python train.py --num_hidden_layers=8 --hidden_size=576 --num_attention_heads=9 --num_key_value_heads=9 --head_dim=64 --intermediate_size=2304 --vocab_size=32768 --hidden_act="tanh_gelu" --norm="rmsnorm" --norm_place="pre" --norm_eps=1e-05 --positions="learned" --qk_norm=true --attn_scale=0.125 --bias="all" --tie_word_embeddings=true --parallel_block=false --init="normal" --init_std_qkv=0.0218 --init_std_o=0.027 --init_std_up=0.0312 --init_std_down=0.0312 --optimizer="muon_hyperball" --learning_rate=0.016 --beta1=0.95 --weight_decay=0.0 --lr_head=0.00858 --max_grad_norm=1.0 --warmup_steps=0 --schedule="wsd" --decay_fraction=1.0 --decay_shape="linear" --final_lr_fraction=0.02 --batch_tokens=131072 --max_seq_len=512 --doc_mask=true --train_tokens=783500000 --max_steps=5978 --dataset="wikipedia_en"
MLP neurons of a small language model. Each row is named by its layer, matrix (up: input weights) and neuron, and shows model dimensions 320-415. Each number is 128 + 24 x the weight over its row's rms, rounded and kept within 0 to 255. Numbers have three digits each.
After each neuron's rows, "fires on" lists the tokens most often at its 100 highest values on Wikipedia text that the model never trained on.

L5.up1198:104109184121116120147103160061100201086083124089146150123119113097122136135095119139143102096117102132187107113118138167110134129148072123130167167094147136126079113133178131128135109137106145132107138118083102115141162136134169112125133107117121121133136187107142131121138124132140112099
fires on: " and", ",", " of", " in", " or", " played"

L5.up1545:196062131124128131173150174176113152156127145111112117073132114073130114109110148176157105076142115095146126136123105128104135133123115134153102147131122142177133119129144110124120110127118108132129161110134109151134146112125153108105120122144139141160119141101120140114100063179156093088
fires on: " \"", ":\n\n", "1", ":", ":\n", "==\n"

L5.up517:156133134135129168135150155116138144150161121129113148148108144103148154127091148140111096124081065102170144120147165124125116149150094179138167155154088081081149159161072137142122136120134144182183098096103209104138141128141106162101157148135123106131127076139149140149123118120108148161
fires on: " |", ".", "|", " single"

L5.up1633:159126176188121108125130145087117151137138100159135154134130120152134105130074171161105080127164113078113093147163106127118110150095146142136151153127138112137143123135090143131149123117131113108140123114102104167133153097147153150206137138151074146156112142140128156117143154132075163134
fires on: " is", " was"

L5.up1482:126104110139087150137100113131167141161129118120109104114131113144151164111109122100150151135148103131157146103121133115141121160086110155147135110133150092139119088118132108092135146136095107129143123132126105132132119141082146091125161118122110125121052119097124163158126101160135111111
fires on: ".\n\n", "\n", " ", "==\n\n", "==\n"

L5.up1247:130135098125152135105138174108133113130129114142124125133125108130159128114140119130126074148139105117146139153117144089116103110152111090160132121118136137155112123134114112166116138193138118154135115155143044090135156129132107167121161116137093141073134133112137090122121099140112124132
fires on: " in", " In", "==", "In"

L5.up2206:149120120085139101143133145152148139148121124117170139158136122129131122102078091095131112166097122132115110135207134141099155159119150139134098102126101172155119123137140160126109144135149100184088119118122156107095126141127102149120114134110135155109135139097138106113163184092081149205
fires on: ",", " the", "|"

L5.up1269:103158129113153115111110128132102080151107120118107167158129108131119099140125131140168114130148124087113119136126134141079077129165139144092159089143145119132146131088124117125123143148148101088083109088133120106114089142152138095131129140094154165142144129119086166131169125155164108190
fires on: " ", " F", ".", " B"

L5.up1930:103152138137105110157089079150151127146145136144119163111129158161114125121103123164129145139106138153130160110100148127153143171090155141152120133123098142111140113131146123093094153127151167146121124121097123149145109103118144125152103093153110124127146143127151129107132144094135146130
fires on: " |", ";", " \""

L5.up1535:120108156173167111124122152144105119104114144150141110148156124146142201136101165160124130135167136160085113183132108151114100139130132125133179117108157158116114147187182113176139119087126125110166123128094083165133135128152153113155094125136120150146100150131182116095109110131148099099
fires on: " was", " (", " were", "/", "==="

L5.up870:150122165170156126124152122173118120082127115169144128102159147122132156155127153146122108064106104137135151175168160127130149109118145134119133128167132075145137147142129087185157134110114157117089128136087112136136096117143173144076108135127162091100120080091107146112118115090127138124
fires on: "P", "p", " p", " rock", "-p", " cr"

L5.up900:106123155112150122127136105138101116097143123147159098127136123112174120152129113141111124123093102124099129133093144113162109108117105128123093111118105094125122107159131093095149116108090101129123159160154119091121121130128140113137152070153163170120145100117112092087123138130168119146
fires on: "ar", "al", " Gal", " Kal"

L5.up527:151107137093152091158138112155104048149062141115122100121137113093154115164140127166162110112129104188080125159102141137157114166133103140101151118153133097108102184134157089112142139111145104109128092118151132149117112150135126121163119156115135103104112130125185167184118096110075143143
fires on: " T", " t"

L5.up383:160095146148102117161113142179095138127154112169176100117081112090129160149094119154126101130171126175092121125160139180166112188116130092155139112129141107115139135122168105109131122094106189106128117141117140132127153125086128127140146114124155117156133142149124132115148131086130128158
fires on: " I", "A", " A", "ia", " O"

L5.up2043:142108140170168142135114145109124151090123133107124124118138095125137067106159178100131137119174114120161204159112151115141117127150149136127143140124088116142135163138143134146075137145132099161129149119160135132086126124159151112111148150121185098172146114132089131142166148104163145155
fires on: "P", "-p", "-P", "ep", " dep"

L5.up937:120065129150126133111117163109101119164121139114126091152105128127120153167106089138195106173130117149134156136140083152125132130108148143125098119127190163153153135163131128115110127143145066134126143161110135137109162132154150124116145142110110127105125123102165159107151161163179129139
fires on: " \"", " (", " '"

L5.up550:144119108172105102108166106164126081107125126163163139093159122134161131157149138142087165124128124153085143159131156137088123121114123145118106093137099151147107150131059166105093144142172113143116154116095114105178127154123112113114127119161149098156108125109156110130090123131136102114
fires on: " his", " top", " Top", " first", "th"

L5.up1481:130082140119148116147156116101124112133071146155126112096113130123149119105106158164115120143166096131064100103084140169136121110159137156127124145097148129154105108133146116137119095153121130143135114134150131110115115152125156160133102155100122132148136136157100096108126103099124094128
fires on: " ", " De", " Re", " No"

L5.up2121:149124131164124134153109119149153120105128177136129153094177127101166105112152140110169132173135114116104127119183145113127154079099139136124166145147137132130084069132123082105152132096133095104110142090088156137169134082138163101132116152127160100143141147112148128109133089084112149149
fires on: " is", " was", " University", ",", " also", " be"

L5.up1750:141130108106134112169202108141107098112110072136151157135100156160143154122113120141147115115163093133152056120140119118079125147118138129101133149119149104126133125172123143127110155107149155080120130142158097147105097135133130142102126146129102108159129131135087131116125106153127124151
fires on: " F", " f"

L5.up2066:123115121139164155154084122115089120129138165140109139119079091146160127163157103105169121108134150101140122147145121144108119132123143091122143155154163148103121126171131120131163144105092105124144103136138097119136105116167087151138121131115124153121099099139113113087067095148123174129
fires on: "\n", ")\n"

L5.up1863:106119134097116138139119119101143091151101110123082126090137165143147139145102119137144088083116148100146117118159108140121140173153109105139140128130123105151161120122121090109161117102084126128079137126189107151151117102117164095170144124121130098135141142140138141142107109131133111160
fires on: ".\n\n", " \"", "–", "/", "3"

L5.up1337:154115173121105185093130135125129181115127181173152111166113131124112106085140125120083102110138156118125146132117102159156134141135114121136082148162104089114113101095121151119160103146139093144105145114108100163120123120124143119139148159123125105116156117144125138159119111119112108103
fires on: ".", " ", "–", ":"

L5.up540:146144121075142105087134116104119146126088154102092148107130139136115156113111113138125099125142126108105114141118126125140095172169120102141093119149125144132116105128148121121128131139118123124142145136109072137140126154113201117173170135118147119117166141113151110096162140071121118136
fires on: " ", " ("

L5.up1242:111133140110137119147133160146115106078141108139130107140138127075121081161116137214144111138098128143178203152152146147118180160145137111147153112143165174139133129082110133142159102147111125122108114137116165090144123096122154101139182077176063156103148109123135165134094150146127136140
fires on: " to", " would", " not", " did", " |", "m"

L5.up1940:146144131149152120109147165109128115110113130116077118126129099142118161123135106106069185121104149111139146133131134124117075119158124141141114112115146130122165189114130154173124146132158139097083135161175135130093117138155152172136118096118130137174135138124129145113147135135181102122
fires on: "C", " No", "c", "D", "d"

L5.up1086:103118087152086088126178150130142134174172160118108135119119126125165117074112108089134156142105153123093098120170153170107089122044168110096122078144112144091163148129139128155133135155136135149121168076149142157116117110148125139129148133125117123103128129145125117140171120095163110094
fires on: " ", "201", "202", "196", "200"

L5.up909:156094110149086090146119133081100138152125123132167128137109092165128125123131168121127165158087109125088130133158141106104119136135103087108144097165106178093139133148147137104189142124075132088136125118105136119116127107114160123177109179129138131104142145110087083113137131129115107132
fires on: " |", " Men's", " in", " Women's"

L5.up1212:127120091178146121137104095135136113089096131154161148128171167131148090138124121101123099123130060149169142171167161149082140168147119130139178109171119139133127138137094114129142129102128107106096146083112114115164124154097138122104174091102111111134106122107144115122114077148184111133
fires on: ".", ")"

L5.up1858:142173131130102110082106168111118137136122150149118115166109083138143169137114134130081111133132132080119112110141149090131146136068118135162141127153132089149144149104108115127182155126108132065134135137115142133130103147144134129126157143114160159121130132142110125146145093144102140137
fires on: " |", " +", "1", "–"

L5.up189:120098115082102164119177112136103101094137153124116114099134097133162141150124153153149104150122118110101101166163138122095133143125113109111154169115164143163119103082151155093148160125091110109098116120104113132168154131165129121099138112099142162160151155123108190108173143134142109124
fires on: " (", " \""

L5.up2075:163149052159133109116093141129135127130091074097082103193132158154129141140083129150094134099077169093172151135124109131146118128162132115116155140118116118161110134149121136142124109142143112127149137112084099164131140161126121113161152132099145137128124109127111120121163161104156127141
fires on: " |", " in", " runs"

L5.up1679:108146114149115131137133164109076134114137116107163141121140089173084108089126094120123130120129139141152091115119127121084114133144100179136141129100113111122145129138054121134072144166137131093160133115140113144163118114141124124118189176141102142131122168149111126109143115119120102103
fires on: " F", " a"

L5.up506:172140136164142108108110137141135144122077145135152105122139065143102091106144154122168111147132097122143198117100156111179166092138100129106165138097146135096139129126129116105183149136117098126115086141099100142137111108126112138150095121109158104139133121109130150123102151145117160098
fires on: "0", " the", "P", " V", " W", " p"

L5.up1271:136063153148126105114091136133174117161131120144108180150176137091159110158078086142134153126177120111165147139118155152145136117135132138131133120122138110120105147106155151124172111117165152136131118202127118112097116096109080114106128132154141113099112119152096135130122136130099113126
fires on: ",", " who", " to", " he", " which", " ("

L5.up148:131099153145126143158153088097159116085125165119133078106072109159140093138140099173110139135135158094153139117100133144179152141117087094130115114114117175123163134136117125117148119128143143123137134127167133139129156119149117115123172097091091106114109124151103129134149141111167126117
fires on: " ", " place", "200", "201"

L5.up2051:136118122130147141166113121190101150160069151109127128079151153138120149132154130086118109123081138183149116128145117106091128110109151152117156126179105142147157116109100131142146115104124098118122102132089153134130113130135103124103145105143167096129121148130153103115146122139153093132
fires on: " ", " (", ".", "–", "200", "201"

L5.up2278:118103121144126117105154148120140163153111095122118097080045085133156145147176135113166124120142114138123108115115115123102125151135123135134101098109124111146091097098131080109111106109143109162127151100168164127124138115116148131146093120128055142122164164130147151162140095155114125130
fires on: "==\n", " Mc", ".\n\n", "===\n", " La", " de"

L5.up1936:154143158136131149145088158138117126143097145128096115136082180133129092126167141160161108097102130140110119144132098183121113110157098105124105150138171108134098145088110156133133158127124120148125116121086099128040111179088138143135140145120134135177102095146118074119141114139096162179
fires on: " V", " of", ".", " Av", " |", " National"

L5.up593:111154121164138096120139131115169141098110158156142182126121164129139108173084101143099084135112120093134106117115113127126118120117156130083104093146158149129170109052146109142169109130092118131137144178140149097139169132113115129114165121139135114144109161153139134138166089141120127123
fires on: " |", ",", " and", " to"

L5.up1537:141081161112126127099125127105127110171149137148146152159131131137139132158139123130120133140117118120111122108101086114156088144122131117103096135113135129071142121074173149138117113134130156112089105154125132130157118132110141121139112117111155122144133134163116126110136133159123120112
fires on: " A", " a"

L5.up119:129170085121162140117138123123148148159165130126114170155165163132120127124098112142154146156166079129091140123090106138165119166129072162098142128108118128134118102114143118137164091155109091157116129155098124132108146166121152093122186138133107128121148155108144124141126139091125103142
fires on: ",", " to", " T", "av", "V"

L5.up31:176172137084123112119152143133150122107143105152094105116103143126143132124102127155125138156114141164192119149117116120107130090135099141151110125136137117136140146116125103126130151127118149140143115152133173083119108128076147112105149153117162125122108118078095153075116132178106116115
fires on: "ad", "D", "d", " school"

L5.up1680:135125116143098100117150145191155116120123086107115130147146117132131119114104140135135130145086130115163068154122109145156150128129144128130108134146125099134152087171138091126154157113133123124135142119131092113122103117111144162119125111118146115109157089164120111193129114078077145090
fires on: " Sh", " more", " most", " St"